From a checkpoint of a small transformer trained on Wikipedia.
Architecture: RMSNorm before each block, untied embeddings, normalized queries and keys, capped logits.
MLP neurons of a small language model. Each row is named by its layer, matrix (gate and up: input weights) and neuron, and shows model dimensions 192-319. Each number is 200 + 20 x the weight over its row's rms, rounded and kept within 0 to 999. A neuron's up and down rows have the sign that makes its largest values positive.
After each neuron's rows, "fires on" lists the tokens most often at its 100 highest values on Wikipedia text that the model never trained on.

L4.gate520,177,201,199,234,176,222,193,214,209,191,189,163,172,161,181,195,213,228,210,193,187,156,236,197,225,217,201,190,191,197,215,176,207,213,201,228,172,169,258,179,170,197,197,192,239,208,202,200,187,254,206,198,208,221,212,214,187,212,206,216,201,199,192,205,195,160,199,206,208,185,204,183,178,194,193,242,191,197,190,194,190,208,232,225,170,203,208,216,220,236,210,223,204,214,195,212,234,168,197,213,210,230,181,210,222,237,196,204,217,204,224,212,182,193,174,238,186,191,181,191,176,198,172,188,219,193,215,236
L4.up520,213,171,195,232,172,151,204,220,173,234,207,198,174,172,233,202,192,172,202,202,232,187,213,205,228,181,188,177,179,211,184,190,204,214,222,250,193,229,192,182,197,217,171,202,247,228,224,212,221,218,181,174,220,189,174,199,185,181,217,193,178,200,194,218,221,161,201,165,208,175,207,193,200,175,181,177,213,205,179,172,194,175,211,214,167,230,188,187,210,235,211,197,222,217,220,161,208,175,195,182,216,187,156,235,200,197,199,174,230,177,244,187,181,225,227,195,207,241,201,217,229,181,163,205,208,198,202,186
fires on: "=", "can ", ": ", "ed ", "."

L6.gate424,220,191,212,179,201,192,227,187,224,226,216,185,191,199,183,195,194,220,189,183,210,162,215,187,219,204,182,183,199,160,189,193,183,188,229,198,198,190,192,194,210,194,191,197,171,214,204,186,201,192,182,240,167,193,181,186,221,214,165,182,192,224,194,212,191,215,192,190,209,185,209,213,174,175,179,202,165,193,215,190,174,222,160,165,173,193,164,188,209,188,180,182,192,201,215,167,224,177,160,211,190,204,211,185,177,201,193,206,182,226,209,210,185,202,199,231,171,213,195,183,209,207,193,218,202,182,193,228
L6.up424,191,210,255,197,217,187,209,191,186,209,209,202,154,204,188,180,195,195,183,174,189,203,169,174,229,200,240,214,217,183,204,207,231,224,220,209,178,241,219,226,170,186,215,183,189,229,188,185,194,187,173,210,212,176,180,240,219,187,186,181,203,233,217,204,177,180,208,187,193,185,188,221,180,201,201,200,203,168,225,197,208,212,204,174,188,194,176,218,183,168,224,197,206,185,207,193,194,250,220,202,212,209,207,203,201,191,184,197,210,207,186,181,219,200,176,237,202,211,174,181,234,192,181,205,203,207,250,192
fires on: "di", "Di", "sel"

L7.gate488,217,228,199,195,191,221,194,173,192,186,244,220,227,200,218,197,200,190,221,160,179,199,201,190,170,173,238,208,179,187,220,184,177,230,229,219,228,177,192,236,241,216,189,232,199,228,178,194,183,191,218,186,170,231,198,190,172,161,193,204,183,206,187,213,198,205,205,234,237,183,175,188,206,164,172,200,189,202,207,180,220,212,188,210,198,186,211,205,233,233,182,181,197,197,216,216,227,187,210,218,242,171,213,205,194,200,234,164,212,223,191,191,235,186,254,196,177,216,187,187,206,195,173,186,209,210,196,205
L7.up488,189,195,202,152,198,164,243,253,216,186,188,178,203,155,196,188,220,183,196,180,211,190,214,192,208,188,173,195,188,208,234,208,223,226,170,213,196,221,216,170,217,227,215,210,219,225,216,211,166,215,192,214,202,169,194,179,205,209,202,190,176,189,180,203,204,191,225,231,214,189,204,200,228,204,184,200,172,227,193,203,156,210,204,183,200,191,201,193,226,197,210,218,221,218,225,212,213,179,186,250,179,216,221,163,201,180,190,191,231,194,153,194,191,190,229,214,190,217,197,194,237,194,198,202,200,194,206,189
fires on: "ed ", "| ", "to ", ": ", "suc", "ried "

L10.gate506,173,211,204,183,191,171,204,209,173,201,236,192,179,224,226,202,174,204,212,198,191,190,200,241,207,235,218,170,235,195,215,179,223,202,194,200,211,171,198,207,182,174,216,220,193,195,223,148,218,199,218,175,200,204,225,189,211,215,209,186,188,192,219,210,184,186,198,187,180,180,194,204,196,206,171,171,187,201,180,187,176,240,212,211,228,193,217,204,240,183,161,207,153,210,192,190,193,189,179,184,230,218,195,183,194,205,219,165,211,190,204,207,199,196,203,200,206,158,215,216,207,192,219,238,215,204,204,195
L10.up506,190,219,206,210,187,196,203,187,220,186,217,165,220,184,186,210,223,210,218,224,180,245,191,182,214,241,196,193,222,200,175,220,173,203,186,193,237,168,208,190,164,192,222,191,202,183,192,172,211,196,206,215,194,198,200,227,192,193,180,192,188,210,176,172,209,218,209,196,215,164,196,202,215,212,236,255,214,207,163,169,202,197,190,232,207,187,227,192,198,224,197,185,202,214,207,220,182,194,225,235,206,231,213,210,214,229,215,216,189,193,158,204,222,235,202,203,184,195,189,171,169,188,204,178,213,185,210,179
fires on: "ac", "202", "Ac", "av", "ex"

L4.gate129,200,186,177,228,166,169,185,220,208,185,222,178,186,152,219,190,173,201,209,168,210,215,179,161,198,189,206,204,212,199,207,212,203,202,222,225,186,186,227,221,217,190,218,197,233,178,192,162,200,208,167,185,197,197,218,202,209,204,187,212,197,211,193,209,195,202,219,213,193,182,243,191,179,213,223,188,205,164,194,188,228,172,178,213,202,253,176,163,237,213,227,200,186,223,208,199,209,189,168,230,208,207,208,185,194,224,186,208,220,241,206,193,209,195,230,208,209,201,165,178,214,190,200,197,200,212,220,207
L4.up129,225,188,216,230,210,197,177,195,235,190,205,189,183,187,224,213,192,218,183,189,196,210,219,182,162,212,194,196,176,192,187,228,190,226,176,200,195,196,196,223,225,219,177,154,195,166,164,166,202,229,185,192,236,189,220,200,224,185,188,207,208,193,175,201,174,199,195,166,212,218,173,219,225,181,174,225,168,205,223,219,184,204,231,218,197,201,178,203,153,192,230,199,185,239,215,189,217,164,256,206,182,188,217,196,205,233,173,208,204,173,188,190,180,155,212,188,172,198,205,199,196,156,197,168,218,196,190,195
fires on: "-", "most ", "ly ", "est "

L4.gate226,189,192,186,205,200,182,177,226,184,204,199,221,194,225,227,222,183,157,200,173,223,191,195,217,182,207,239,173,187,228,213,195,195,195,209,203,215,211,189,231,220,212,178,191,177,179,211,169,162,209,209,214,189,238,197,205,251,183,200,221,218,232,220,211,196,190,211,232,210,216,168,164,178,213,183,203,214,201,233,198,190,209,213,210,210,173,220,201,207,183,225,181,195,215,215,222,199,203,217,218,192,184,195,228,179,238,214,177,212,191,213,154,187,220,181,216,184,183,199,213,188,238,195,221,197,231,190,184
L4.up226,187,189,188,192,171,199,210,204,200,205,219,225,179,215,201,199,232,198,207,243,192,211,160,218,179,181,213,184,238,207,209,167,196,209,197,225,216,210,182,206,210,199,183,181,214,224,198,175,221,230,229,200,184,208,210,188,187,196,190,194,185,186,208,169,205,199,192,175,212,235,222,207,200,221,196,227,196,196,211,194,222,183,194,238,216,188,207,217,240,236,204,184,219,212,216,157,222,196,181,181,195,183,240,210,190,195,212,193,228,209,219,201,203,233,182,218,241,187,168,180,193,209,176,202,229,193,177,194
fires on: "or", "por", "ro", "ver", "en", "igh"

L4.gate576,204,236,195,153,198,222,188,201,159,209,205,199,196,233,206,212,213,209,174,149,196,182,172,186,203,189,219,184,199,211,197,188,171,223,230,215,191,215,180,207,167,195,171,177,177,217,201,201,202,171,183,194,156,215,176,183,198,183,211,237,176,199,172,218,187,205,229,239,210,164,174,210,182,227,174,190,219,169,213,203,205,206,184,195,175,209,185,180,179,180,203,198,207,201,180,206,194,209,187,211,184,213,200,195,184,215,223,203,182,182,224,215,223,213,194,205,187,214,193,158,193,165,168,219,246,167,227,230
L4.up576,198,217,222,179,230,214,179,179,243,227,214,217,220,193,203,222,172,172,174,159,210,193,198,219,222,208,210,183,200,183,194,222,208,195,240,219,196,217,240,226,209,199,172,207,195,198,210,226,212,178,188,203,207,202,227,198,170,215,173,199,210,201,220,210,195,177,236,214,191,219,219,195,171,190,196,192,186,211,220,181,187,175,182,193,227,232,223,194,198,201,206,195,194,188,193,191,235,180,218,191,214,185,199,218,224,171,209,209,202,180,189,181,224,193,181,223,204,178,170,188,194,194,186,210,180,203,200,168
fires on: "di", "Di", "Div", "ent"

L10.gate493,178,190,216,204,200,207,183,212,183,211,196,200,229,195,170,210,185,211,199,222,216,180,197,168,180,188,183,189,210,171,225,210,197,229,215,228,151,157,207,206,186,154,213,168,238,221,176,212,214,159,172,173,180,202,190,190,196,228,201,256,213,202,170,169,215,204,198,193,203,206,195,185,219,148,202,233,209,185,207,198,185,200,189,193,224,178,169,195,158,219,186,205,222,193,218,220,181,200,212,196,209,183,194,199,202,214,226,201,218,214,245,161,226,171,196,225,175,215,193,213,221,180,166,204,213,200,208,200
L10.up493,196,211,203,192,224,211,185,196,206,229,177,242,233,212,207,200,185,214,190,209,217,203,187,197,225,172,211,204,179,205,208,161,189,201,151,195,216,160,215,199,211,197,216,244,209,180,196,184,198,200,192,199,237,205,197,177,196,200,233,224,236,212,200,206,212,200,193,200,178,210,191,208,194,182,211,256,203,216,209,197,207,188,228,205,235,201,187,214,220,237,200,214,197,223,170,223,185,242,184,183,229,213,175,191,159,201,159,215,218,207,205,204,203,204,178,181,210,182,206,208,198,187,224,204,224,198,235,260
fires on: "and ", "he ", "ly ", "also ", "it ", "now "

L8.gate68,185,185,191,221,186,186,209,191,215,235,204,211,223,199,194,226,205,219,180,230,217,200,216,170,171,218,168,209,180,182,202,192,229,205,243,210,212,214,177,204,215,212,181,198,216,235,175,222,196,177,232,148,166,217,194,224,207,219,193,200,188,194,203,182,240,204,190,211,215,182,186,230,177,174,184,181,216,180,202,190,203,175,214,214,192,227,208,181,179,190,208,204,192,230,219,183,225,206,180,189,198,185,206,253,180,197,150,192,211,165,168,195,204,204,203,211,166,204,196,197,202,197,199,183,202,179,184,247
L8.up68,182,180,214,186,179,175,161,192,184,247,211,207,180,260,216,221,164,185,175,199,207,212,213,201,168,170,183,213,224,215,172,174,205,178,213,186,187,165,233,224,213,196,197,204,187,207,173,226,159,216,188,170,190,203,165,160,210,165,178,179,187,192,168,179,241,217,198,211,213,197,192,186,207,219,202,201,219,207,207,223,216,197,207,213,219,183,185,196,213,205,201,205,232,192,195,194,161,180,177,206,222,208,199,190,181,217,224,212,174,196,232,201,196,170,178,190,216,222,193,170,198,218,203,191,210,192,225,235
fires on: "(", "I ", "| ", "–"

L11.gate172,173,206,197,193,174,190,184,179,199,159,250,209,207,211,231,231,200,220,218,144,216,188,185,216,186,231,186,202,222,201,193,168,176,187,227,205,189,205,213,205,188,214,205,161,167,222,188,205,219,209,181,181,174,210,189,209,239,199,190,193,168,181,179,194,225,195,204,192,237,191,172,200,208,183,213,168,223,200,244,256,221,236,225,192,219,176,214,207,247,194,204,171,210,210,214,187,216,235,181,181,208,217,175,205,201,205,233,153,205,202,212,248,199,229,195,215,198,171,186,217,197,218,209,199,204,203,168,202
L11.up172,199,181,167,211,240,194,216,242,206,212,165,240,172,204,193,180,173,199,174,218,195,207,199,184,210,222,217,228,196,192,201,190,208,178,173,193,196,201,190,219,206,213,217,149,222,213,172,210,207,223,213,178,152,229,212,189,195,190,177,205,206,204,180,191,206,186,166,203,207,220,205,196,212,166,208,179,203,188,202,216,197,219,191,168,206,208,201,173,208,208,189,186,228,193,175,221,173,208,235,242,226,180,194,208,217,224,228,169,221,223,189,181,189,196,199,228,223,174,226,180,218,190,193,193,237,239,175,211
fires on: "| ", "é", "l", "d", "-", "ef"

L7.gate80,208,181,189,198,190,218,158,187,243,241,189,229,160,212,206,179,172,198,202,162,209,188,178,224,192,170,188,191,186,213,188,157,229,205,243,199,230,189,160,203,186,180,186,224,187,219,196,199,174,190,179,205,164,170,199,190,225,183,209,201,181,225,165,192,228,200,169,218,201,176,184,196,163,181,229,199,196,189,207,213,214,202,232,182,218,202,235,175,206,188,214,197,187,202,201,200,196,195,196,215,182,174,151,174,191,188,200,166,186,195,218,169,191,215,207,200,211,242,223,208,214,224,238,216,236,199,164,186
L7.up80,197,197,196,224,205,210,209,189,177,221,191,186,150,171,213,209,194,194,185,161,183,235,191,210,222,191,162,175,230,197,184,196,183,229,202,228,183,216,190,182,205,188,221,178,223,187,203,221,192,208,204,211,195,189,214,185,194,199,191,224,228,205,196,214,180,226,216,129,193,208,176,203,187,180,201,237,203,195,231,181,200,186,258,179,210,179,228,201,200,219,207,212,196,187,222,203,200,165,173,184,170,230,205,194,208,161,212,192,173,195,199,217,179,188,207,199,183,186,166,181,202,220,214,196,209,184,194,190
fires on: "to ", "of ", "on ", "ing ", "by "

L7.gate335,223,186,206,174,165,174,216,181,205,204,197,210,210,194,178,223,208,212,163,200,219,216,184,210,182,204,249,188,175,159,209,187,203,206,225,178,238,214,233,201,209,220,195,191,203,216,171,224,176,229,196,214,241,221,183,220,176,200,177,205,179,231,240,193,215,176,212,197,218,184,202,175,204,210,203,206,187,210,180,206,211,168,223,225,184,190,202,206,213,175,171,198,193,232,194,195,189,160,189,220,205,177,156,196,220,221,183,208,174,195,213,189,199,220,188,208,172,208,221,205,180,204,212,186,176,219,205,207
L7.up335,197,186,177,214,230,204,216,175,167,189,213,201,189,195,172,187,202,199,189,183,209,183,203,197,201,182,201,203,195,178,162,178,223,218,225,159,240,224,215,185,198,216,204,207,193,181,211,180,217,164,235,232,192,172,201,183,191,196,209,225,169,225,198,202,187,201,237,204,187,235,212,199,152,217,222,221,199,222,194,203,197,232,196,252,177,226,191,211,188,252,228,199,233,193,209,174,179,190,172,216,209,185,229,205,202,212,204,224,179,196,207,188,197,228,176,176,240,210,238,205,186,204,199,233,222,222,159,193
fires on: "ood", "Scot", "ast", "head", "oth", "ad"

L5.gate298,198,218,212,200,190,194,203,195,155,211,207,185,226,191,186,214,188,193,212,187,206,169,224,180,213,232,203,198,204,203,155,218,169,221,181,196,199,243,179,218,186,190,188,223,188,246,185,199,208,211,164,174,207,182,210,180,246,217,224,223,202,211,165,182,187,152,199,207,225,175,192,191,217,200,169,188,216,215,197,206,195,225,198,197,225,173,183,188,217,189,169,211,201,187,184,192,219,187,165,215,228,192,209,198,170,234,206,188,215,146,198,189,179,192,173,218,212,214,177,184,219,236,199,187,204,179,218,237
L5.up298,202,180,206,208,182,202,169,219,190,199,211,226,231,181,226,227,204,209,205,222,199,195,193,203,196,237,248,207,213,229,166,200,202,209,182,196,205,207,207,196,174,208,209,180,207,219,204,153,226,229,185,194,202,212,245,210,180,185,193,183,160,180,201,235,229,211,203,203,214,201,218,194,206,187,194,214,193,200,191,196,200,211,209,196,229,206,187,194,220,188,215,234,194,218,208,195,187,219,191,197,224,230,228,197,191,164,226,212,232,177,152,193,226,221,224,219,192,218,173,195,177,229,225,195,191,227,185,162
fires on: "Ac", "to ", "uc", "ac", "e ", "iz"

L12.gate331,189,217,209,201,205,192,190,199,220,213,227,173,196,226,188,202,208,213,179,191,208,216,182,222,190,234,187,234,177,177,209,215,196,187,195,197,183,204,203,176,225,176,202,176,184,194,185,222,205,228,202,173,188,233,183,170,175,192,192,165,207,199,202,170,190,186,210,166,216,183,190,172,210,206,190,208,192,222,198,217,198,225,195,208,247,190,231,195,213,178,208,186,185,190,174,185,195,181,168,165,186,192,217,191,208,202,236,201,201,233,202,216,204,191,159,182,205,194,211,206,207,168,182,189,201,212,227,223
L12.up331,214,195,198,183,210,235,217,186,186,207,210,196,216,206,217,194,212,192,168,198,193,183,189,256,193,170,205,193,177,195,206,158,221,184,183,197,149,161,197,203,229,189,204,197,184,180,210,197,222,205,208,169,188,224,185,204,218,186,137,209,197,192,180,202,218,221,175,213,208,201,186,210,192,216,189,219,213,183,237,206,164,228,218,212,220,198,177,235,190,219,187,178,221,208,189,220,200,204,192,199,188,204,220,213,228,148,197,203,158,218,180,233,204,212,227,187,210,231,192,227,192,162,170,198,189,177,197,195
fires on: "re", "se", "lim", "ent"

L7.gate10,195,239,192,222,151,215,203,202,231,218,221,203,194,194,186,158,187,221,183,212,238,237,215,220,235,193,186,210,184,205,185,175,245,189,219,212,179,212,182,210,188,208,196,184,210,199,203,198,212,221,196,178,217,223,221,220,209,194,216,229,193,200,184,236,200,196,210,216,198,169,214,178,212,200,175,191,197,190,198,196,195,170,196,172,200,214,188,200,191,189,222,182,183,182,184,187,209,176,189,209,196,224,201,205,184,245,200,198,182,198,220,206,186,193,194,230,150,236,180,180,182,197,147,206,202,187,214,215
L7.up10,225,185,177,207,216,163,206,221,238,204,216,173,218,200,193,162,201,224,213,196,206,218,200,222,201,234,214,186,202,220,213,177,230,225,218,225,169,201,178,182,200,196,174,183,151,217,214,210,218,221,168,218,214,226,200,204,166,174,190,182,221,201,203,181,188,188,194,187,211,198,215,215,222,185,194,212,210,220,182,191,215,164,251,205,192,213,177,225,197,231,220,194,201,161,242,215,247,193,216,190,175,194,174,194,192,200,234,198,220,171,202,185,208,223,177,197,208,217,159,198,188,177,195,237,175,209,168,220
fires on: "==", "=", ".", "===", "\"."

L10.gate12,194,183,233,216,214,171,200,220,157,190,212,195,195,189,227,186,197,171,166,204,173,226,199,225,208,210,213,224,206,187,196,211,175,178,204,241,221,214,158,203,180,169,195,217,206,180,207,191,228,213,191,208,166,189,189,167,214,224,197,212,238,223,184,215,178,222,191,192,225,168,205,215,201,153,198,200,210,220,205,223,220,186,173,203,196,177,217,215,199,218,173,221,209,225,206,176,183,221,204,202,212,241,240,204,198,234,252,183,184,195,206,172,214,223,201,183,202,207,172,196,229,221,207,182,207,200,181,183
L10.up12,218,226,223,215,201,200,209,178,221,205,221,191,212,211,213,190,197,204,218,213,188,179,191,193,211,224,177,213,201,194,204,178,238,208,221,219,184,191,183,241,213,228,229,227,215,212,191,196,193,198,204,223,207,163,177,192,212,207,204,182,181,204,221,180,223,178,231,231,179,206,237,179,203,199,207,163,176,184,238,171,244,196,213,198,213,161,209,213,254,238,223,211,211,206,175,210,190,167,223,237,211,224,206,204,189,196,217,186,162,215,227,193,234,190,232,183,213,181,212,233,177,195,210,206,227,231,196,196
fires on: "sur", "bro", "on", "ur"

L11.gate535,189,168,205,203,212,184,184,187,160,219,198,208,236,224,186,222,202,218,192,209,217,196,174,210,195,207,179,202,208,207,229,196,180,229,205,205,187,162,193,226,213,175,196,232,182,170,185,216,203,233,243,182,207,180,183,204,209,216,214,218,187,244,200,198,200,196,217,186,191,216,173,245,170,182,206,227,169,175,210,228,206,196,215,210,177,223,188,168,172,190,220,202,203,226,247,187,231,217,190,180,239,233,207,209,205,204,210,230,204,216,195,191,229,214,176,203,198,221,198,188,200,171,197,180,246,244,212,213
L11.up535,204,186,186,190,219,182,188,163,227,229,209,235,223,210,161,213,213,219,181,186,197,194,213,170,228,217,204,182,194,216,185,197,221,233,191,174,200,207,201,206,222,202,227,184,235,185,157,218,169,243,177,176,200,180,227,205,177,243,194,234,241,213,196,202,197,214,189,209,210,173,203,201,203,218,173,208,199,205,208,169,200,219,192,203,247,206,182,174,192,228,185,225,172,190,165,214,178,203,228,166,197,216,188,196,194,163,185,203,206,191,236,164,194,182,167,173,235,196,202,225,233,193,190,213,223,186,184,209
fires on: "It ", "and ", "he ", "it ", "er "

L8.gate323,189,229,172,176,181,205,224,182,219,174,193,222,211,209,215,226,195,214,202,200,219,190,235,198,221,196,191,229,165,208,212,191,188,147,249,200,227,212,196,202,204,233,175,221,136,193,184,202,176,185,192,181,198,209,250,203,229,217,174,184,199,222,182,259,220,189,199,168,205,199,180,190,165,205,176,217,195,191,209,216,233,220,240,183,210,198,204,211,227,233,212,187,208,219,201,219,197,207,222,201,203,209,238,237,190,202,208,181,186,169,209,231,203,198,158,226,246,204,231,207,218,207,255,206,202,220,194,227
L8.up323,187,206,213,220,176,181,205,231,183,230,186,179,210,177,184,219,168,220,184,213,186,205,201,222,203,182,218,236,206,208,199,170,182,181,218,207,203,170,203,228,237,179,227,211,233,157,201,233,158,190,223,189,191,207,188,215,197,167,209,227,227,207,160,178,215,202,169,218,223,184,171,193,225,194,190,194,202,203,215,231,226,173,203,189,233,188,228,189,191,191,193,193,168,192,191,175,231,203,196,237,206,232,191,176,184,219,217,181,182,234,235,219,191,180,173,205,237,223,196,207,158,188,249,211,151,213,197,216
fires on: "| ", "on "

L7.gate551,206,165,179,206,184,191,185,193,167,238,250,193,220,224,166,195,184,188,197,210,216,213,229,200,233,175,201,235,206,194,194,169,232,231,171,200,220,220,230,200,188,188,223,217,194,218,192,193,184,210,221,238,200,215,201,176,200,170,166,213,182,179,188,168,211,177,209,168,233,172,215,209,203,227,205,213,183,208,185,220,208,230,162,196,239,198,187,180,186,197,185,201,201,220,177,194,197,204,207,162,216,211,192,212,207,192,188,187,234,221,225,182,191,210,189,232,219,184,183,208,201,180,196,201,205,223,172,185
L7.up551,195,206,207,201,185,222,208,200,202,193,231,175,194,204,192,195,197,198,222,183,223,224,204,172,229,173,183,212,182,226,218,201,204,213,194,213,206,195,180,223,221,200,223,183,226,171,149,194,222,177,221,183,177,214,187,243,198,227,178,163,188,175,242,200,200,180,202,187,234,186,222,188,181,228,191,171,234,216,210,218,196,186,204,218,196,192,206,204,170,184,175,208,172,217,202,196,216,195,211,197,185,175,222,215,222,189,225,215,184,190,186,221,181,194,173,195,199,177,189,189,239,204,194,188,196,178,221,152
fires on: "3", "191", "For", "194", "Con", "line "

L5.gate536,180,206,212,178,220,217,199,161,200,231,230,222,185,228,191,208,184,198,157,185,178,187,214,184,206,194,187,199,215,193,138,221,188,181,232,212,191,210,184,209,214,204,170,180,216,160,234,205,171,162,145,182,215,203,189,196,211,213,207,227,211,175,202,210,211,191,226,199,185,217,184,177,180,187,209,225,173,218,218,200,213,213,172,203,210,198,190,217,196,215,182,149,176,228,184,210,223,185,212,226,222,213,218,203,180,200,193,210,229,228,211,200,191,219,169,198,168,171,157,199,174,228,222,226,198,198,150,217
L5.up536,211,220,224,208,226,206,194,183,222,176,230,193,185,192,214,216,216,198,219,177,247,211,164,178,205,226,173,222,206,206,205,192,180,226,216,192,179,217,219,183,206,239,219,221,198,198,193,153,222,218,206,165,208,180,159,164,196,211,222,185,203,235,231,197,185,213,205,191,142,215,189,160,220,190,200,166,202,212,206,197,231,233,201,227,181,213,214,207,233,189,199,211,183,191,198,208,169,218,207,177,214,200,211,220,186,193,183,190,244,242,214,188,196,193,219,222,222,193,160,213,215,211,247,228,196,212,212,206
fires on: "sh", "di", "in", "ati", "ri"

L2.gate154,188,203,163,204,189,200,183,188,192,195,192,237,164,193,220,210,209,187,196,202,197,202,196,204,182,219,181,169,195,204,188,197,192,216,210,212,194,175,183,169,201,226,201,195,167,248,211,190,254,169,216,194,214,186,176,172,199,168,234,188,200,216,216,193,230,170,200,208,208,233,175,201,227,169,198,195,183,187,176,196,193,195,219,210,205,196,182,168,208,219,190,190,174,205,208,241,204,181,192,196,220,204,202,196,195,204,214,199,155,216,217,195,180,196,228,204,215,168,174,228,243,205,207,213,196,160,155,210
L2.up154,206,225,181,187,176,179,203,223,184,214,171,207,203,156,207,201,184,222,238,180,207,220,199,187,181,186,190,187,204,195,206,180,157,230,186,208,195,209,167,214,201,200,207,251,171,198,182,191,238,205,226,205,197,229,223,228,170,196,217,183,175,192,246,162,215,214,224,199,196,210,215,191,191,204,177,218,220,184,211,178,168,166,234,182,199,201,193,184,229,189,200,224,219,194,230,175,188,211,183,176,222,222,198,215,197,213,219,183,209,152,175,210,211,189,175,203,182,207,167,165,195,207,213,221,203,210,209,198
fires on: "Democr", "l", "did", "Party ", "stitu"

L7.gate243,190,213,221,221,212,207,199,227,208,223,214,219,226,162,156,217,177,189,213,223,215,202,194,180,198,186,212,183,181,206,188,223,159,222,212,200,218,177,194,212,147,222,221,223,218,176,174,222,213,229,186,151,200,195,197,184,212,226,174,194,169,219,182,202,201,186,208,235,202,201,211,185,212,198,176,175,169,184,183,188,227,200,206,234,155,213,174,186,204,210,176,197,190,200,218,198,177,182,172,236,194,232,209,187,157,213,207,197,190,234,196,230,190,176,203,201,195,197,212,219,190,205,188,219,221,217,182,229
L7.up243,185,200,185,225,221,182,208,172,184,222,156,163,232,161,185,196,209,196,208,170,193,200,191,216,233,200,183,206,202,186,208,194,204,185,187,190,213,160,148,203,243,178,185,204,186,182,200,188,208,202,186,201,222,204,211,235,208,204,205,221,185,200,215,232,184,208,179,253,215,217,230,232,198,207,178,180,172,180,196,223,191,199,198,223,182,191,195,224,199,176,252,198,218,207,216,225,187,182,226,193,184,212,234,217,173,198,179,193,197,209,170,193,179,171,198,171,211,178,187,237,206,191,242,199,193,206,188,174
fires on: "Total ", "most ", "est ", "ated ", "ative "

L4.gate310,210,196,238,177,188,201,179,167,199,223,178,213,205,181,218,180,215,220,201,195,196,185,170,189,227,180,213,210,174,207,189,219,210,212,227,216,232,210,206,196,176,219,221,178,223,223,195,188,179,206,178,182,232,181,201,218,200,182,195,220,202,171,210,186,200,181,206,235,185,223,204,225,199,174,225,186,186,224,218,158,213,213,234,200,200,207,214,195,194,200,216,171,178,167,202,200,190,190,212,200,160,208,180,186,184,203,195,177,229,199,167,221,197,178,176,204,230,218,229,168,185,213,238,218,197,177,197,219
L4.up310,217,219,168,206,179,224,238,220,206,242,213,190,202,179,209,185,178,197,186,179,203,172,211,208,191,197,195,183,175,204,151,206,179,213,218,212,237,174,218,153,213,198,232,202,164,202,181,225,219,200,215,202,190,190,213,205,172,196,195,188,229,193,175,229,200,181,229,177,184,180,176,199,240,195,195,191,201,193,231,208,202,218,164,189,199,204,224,216,177,196,231,208,219,196,207,214,217,181,224,211,180,226,188,203,212,193,172,201,175,190,202,179,200,204,189,180,187,230,212,214,170,202,188,174,177,163,181,209
fires on: "of ", "and ", "in ", "r", "for ", "on "

L6.gate168,196,201,198,210,190,190,187,207,200,207,170,181,166,184,183,200,197,198,221,205,200,187,191,193,224,197,215,205,192,198,180,214,217,178,205,226,233,227,215,204,203,213,194,197,214,192,170,208,229,228,185,181,194,187,228,202,187,186,232,204,212,209,196,188,213,173,176,166,187,224,198,190,154,192,201,205,233,210,203,227,211,220,196,185,188,220,191,173,215,221,218,216,206,192,155,195,180,186,191,179,220,208,183,205,200,219,200,213,202,189,214,189,212,176,211,217,216,191,240,186,190,199,234,201,215,202,223,197
L6.up168,208,221,200,208,195,213,204,217,173,211,221,194,154,229,165,221,205,213,202,206,218,179,188,206,198,182,211,193,175,222,180,189,209,212,167,217,202,203,235,214,206,166,228,183,183,203,173,191,217,198,219,175,212,191,243,137,215,172,195,214,185,167,190,193,195,178,214,222,186,181,196,190,209,215,244,222,203,174,202,183,233,194,203,215,185,174,219,196,195,169,191,190,176,181,196,230,191,177,213,185,190,217,194,200,231,192,205,226,206,203,226,164,232,190,212,189,193,218,229,186,173,193,215,231,163,173,184,217
fires on: "of ", "0", "b", "al ", "an ", "and "

L5.gate121,202,187,231,202,196,225,180,183,219,199,181,177,161,181,218,198,193,210,210,211,216,227,195,169,199,204,161,221,187,221,212,185,208,196,175,199,230,167,197,219,187,196,198,210,170,168,188,174,202,199,193,217,201,175,176,215,220,187,188,225,218,195,216,186,217,197,202,172,197,195,203,214,208,180,184,195,200,199,226,217,216,226,206,205,185,167,199,226,181,225,202,187,218,237,229,182,178,227,191,206,201,212,169,190,172,207,226,181,204,235,193,213,213,170,194,216,200,170,193,202,192,215,232,201,185,217,200,193
L5.up121,190,220,235,207,178,225,230,177,219,198,208,191,202,192,218,190,152,167,210,192,179,183,198,177,196,178,177,183,197,208,221,209,225,216,228,201,225,220,183,216,228,217,187,188,175,184,182,200,228,223,212,170,230,177,204,198,187,186,199,186,188,217,199,209,175,216,186,171,185,222,206,204,227,189,161,190,204,223,167,206,192,187,197,200,221,219,196,213,175,248,184,214,190,221,221,165,195,189,218,194,213,181,169,191,170,156,242,176,179,200,175,222,221,185,185,182,178,180,227,233,178,195,206,208,171,243,201,166
fires on: "Cl", "oll", "coll", "otal "